MLP neurons of a small language model. Each row is named by its layer, matrix (gate and up: input weights) and neuron, and shows model dimensions 400-527. Each number is 128 + 24 x the weight over its row's rms, rounded and kept within 0 to 255. Numbers have three digits each. A neuron's up and down rows have the sign that makes its largest values positive.
Before each neuron's rows, "fires after" lists the tokens most often just before its 100 highest values on Wikipedia text that the model never trained on; "fires on" lists the tokens most often at its 100 highest values on Wikipedia text that the model never trained on. A number after a token or word is its count.

fires after: "–" 32, " Fair" 7, " Sh" 5, " Back" 4, " Os" 4
fires on: "2" 27, "we" 9, "1" 8, "y" 8, "e" 6
L2.gate1994:133159127190138122115103121141141151159156152117128104092122150189160142114142110167133084085111132133154119127083115167106105146118154132124140108136099119128106131055176130123120160100098127114139082075111105138156133161124158105130150158137169131140103111100156135134141145123171114168111110135085179112114110156121134117132139093099138140111169147076112143152133100100085132122130
L2.up1994:105126145122111129117119144108141129092139139144082155144177117117152126091090131165111133135116122143142157131138150134140101147118145107121113132130147120091142174148142117108084163147146083103123114132188131140164111145148079114092113131089153149133092105170104150136134170148163140139154128195131108143081149152125096152100120102146114149105151170145094100097099090122099131135132

fires after: " " 36, "s " 6, "| " 6, "es " 4
fires on: "1" 43, "2" 12, "4" 5
L4.gate1336:135176153133118114139089134110131152105126113135111178110119158179122156153142134146123169180150151157146123111101159105105153127106148114124199103127123164121166104118159111147130122131119146093150138118138104067102111136117135129147199115155158143139125125168092152135136169105111153085129106112168118140119138137131130170118121151092132130127129089119141085151138108130104167119154
L4.up1336:093161136116119162108097134137137133136108153153190088167144186108121115144135097176108165125085083136069121142148131171080103131143119133115126115184149067117148141142146093158149133085115093176110101118126103118123105182125114167146119111113134146102142166145151089127132117104107109125113123142137138144135151107123101158154124164123136145102131137107123125085123127185120111150127

fires after: ", " 15, "–" 15, "| " 10, " in " 8, "\n" 8, "- " 6
fires on: "2" 86, "1" 7
L4.gate182:166115148102137134129089133112137139133139106096101142125119127113099128129164097138155132123125116143154110155138162112153137083099122129095097153144141126089157134125136095150110124110157114125117153149130115129096141124142155128132138161119108141116129128095127133106148116155180156166134122121159104157089153118120104098124131148127099117185093128092157138113130152141149139139138
L4.up182:101147131148165156152171149134089115088091106174119143131146092144145147141125159100101119158151150139156143109140151129123137099087103098141095119126123125131085099140115121118113137116126149121117126103096117142132102123136101129099112143130152053134145105136134142138178188126175125119136137121096131113090108104121095115092164157092104156080138167096137139126151154150136122139159

fires after: "ig" 15, "y" 14, "rys" 14, "- Ch" 12, "hyll" 5
fires on: "ulus" 16, "ops" 15, "che" 14, "rys" 13, "ium" 5
L4.gate180:147159087138134099149112109138098190151137143146137137151117106119121141090135157159120113123146135125092111125147181096146134138173094133116112134146120129135129059120136150164133138138162102096133156092124087169088125122149111136104128112149115112202161166135118148097118111120124134153144118150143162160123120130101127167149116108165142136119145146097125101120124135173158135139092
L4.up180:124104163091133111148098112146151106168163161082127162115120106114164140157071133134108150113143129135110136149139136126133120122098122130139109118130083082138152101137125123123124120116156133132123118127173099122124140177078060140136176129126114121138116118136106167150133127148133155147138102137133165095122155106140122169122181138149136151166125076139117129134144144121129129135190

fires after: "| Total votes" 17, " |  |  | " 14, "1" 11, "2" 7, "% |" 5, "4" 4
fires on: "," 39, " |  |  | " 18, "\n" 7, " | " 5, ": " 4
L2.gate846:141117107116098127098075086139147140119179148146139123143159160113158179107138089137144149148131133125088132151102126111124162122159109148117087120137149110135106139147178172138123134156148139106144128145088172144154133131118144120126158110133126075107123114138151132093110106118089102151142107147114151127111130121128116130138169135151116118164136132095128138146123153159111143138124
L2.up846:121134139170131098122116138137162112116113111142133134109118148148133083108148104095143119153161148148122143126093146119100159093123072123130129189115165130098159157133133111109107132078136123099139143139125101096148098138146142132159141116132137152109071095122140124117110105090091117132120114137085147134147088118110082117104136140089161120122083158123142124100150169136160115117128

fires after: "1" 20, "2" 16, "0" 16, "3" 8
fires on: "–" 53, " | " 10, "st" 4
L4.gate1875:144121168171104114171116128091100125138119108158153098094092155127123129159146122128102119125166111165117136099129139114145128104121112092126110149153122126096120154191135123121107126121164116127139095131128126125155142142124161098124115117152149134131126125112167152093144117110132109122110159103138105120137080127131138135100111151163106105136107126157110164143156165129155168084067
L4.up1875:078118137106139141110127122108130167158139161149115156151130121078142104146123138131112164116139119147110133092192130105127167164134107153095126136131136134108124166120124108166119140133116137164134121098094129122158124102151150167115138153123139177112134104131157133167151132113133181168152164136120077146101138153200107122143140153143096083122108074149145142119131141121111118167103

fires after: "\n" 35, "- " 9, "3" 6, "30" 4, "\n\n" 4, "20" 4
fires on: "- " 34, ", " 27, "2" 6, " August " 4, " November " 4
L4.gate1815:103140166087154109065111132110158109114111124161140093102162099104124131106130141175095132140139119117140138135154167139093097123166114111158119109113116112090125101084123123108110158089155141141156144150147123114135112125105095137107147140138127144163136134105104182144119137094109143114154108129132132141116159141163092115142119151091153161150097128136117116137135167151119153100128
L4.up1815:080128088150107148128139149106092133104134151134127097112119125144119126143136137106117145178095105193145074107097130135122138085139153139170129175139151110119130148119122139091147112119146170126108106117121096129136147133116113117142108146111182109148097151113170123128097163132148113117130124123180179153118133113143130081123131103188100127129116116124136139129143186146114129154147

fires after: " |" 22, " % |" 16, "|---|---|---|---|---|" 15, "% |" 9, "\n" 5
fires on: "\n" 66, " | +" 8, " League" 5, "|  |" 5
L2.gate350:146141125116167110121132103122147118151133135133127175103115137113157123121110105117156123125140114149135116157163147125148093152115137137115153109138123120153113201158130117128147141105139149083063137129129113130151161170100124082131145147182148123147161108159129162143142113085136143096119105143130129100148108134156111118151127119067113142144117175099101128139135133135198103147175
L2.up350:121146141147116126132117145128133130046117164120162117164175112115134117140170113114132146102121169112124125075107118122141134146127152137077134113126130118144119124104159138145156154164162179176137111133120182131144158153134161152084171126142114159161131083130121148115146103099108096089123132155110166125153125109078165122164139147149136112155117150151121136157147184119122072055136

fires after: "\n" 59
fires on: "| " 53, " | " 8, "\n" 5
L4.gate272:103134110151081135124120155118128141108171098109118157112102139169127143153112079142136111133142103121112148133148148150091118092144105145133117115162135104141125148152157091179110098071098136114139139111172060121133145124110160144098095105140095128146152173120103113142161137081105198122145114135116163109123108131165168126163082110163128159145099130102182088144097138112133159119131
L4.up272:141105112150090140152138153159100174162144167092067135092126166120138147147121186187176139114142105057089138142114122119129151089092102108122203122158127114146088105102153132190132150156123135123098142105148122144120085150145131140136124111128130093127159100161137109113135139099115108136143100073099090110102141149137114097120097155094123154128119171125134111133105126125139107132145

fires after: " | " 77, "3" 4
fires on: "2" 21, "1" 19, "0" 12, "4" 11, " | " 11
L2.gate188:137148128107145165099147079118102171183128138122118107163137119170145124091134127121112118158101060187118164111137136103108088151137163117142107149141130168103143102125084088115144075115143135123096080134137121140146157116089105109099121155153139149136121156140124161127145083147127148112095092147148140137159172151101102090132147131158112121109163124129148120161150121127146128168148
L2.up188:162128108101160137156091161125161104121116138120159156124128132138126154123111149125127139113150152162127092115123142147081115118110113113135118150110135126096098178115127121147138129140081138113125097113080118137110116140127118132092143124135173177099129132139126113140125139125166117144178093103178105145122156113175152166142109163099091129126098116113144070135106141149142139098108

fires after: " | " 50, "ge" 4
fires on: "1" 26, "2" 11, "ș" 6, "3" 5, "11" 4
L2.gate2026:143125098126165149117119134078137175132083119124092098119141125111080134083178159124098095139128148130153104091180161057144159149125171146150153083076123146118126113137122115166134176098129125119083129125126135084139133139105144117144104156121130117126173138139123166144138110131144115169121077165163163165093110131115099162173153107115098116150096122118147158133126144097085132123109
L2.up2026:135156132122145081138164158134151121139118123154108148149112156127136122140129120082079143111089137103127122114097126127127131081133114148129127123115131136138113184144162119122143117145142136130082068152136117106047134148111112098153101094123108150118185144149094100172129121133119123129104136152090113143104107142115114118133086122150124117161132140110161132141085151096132109125142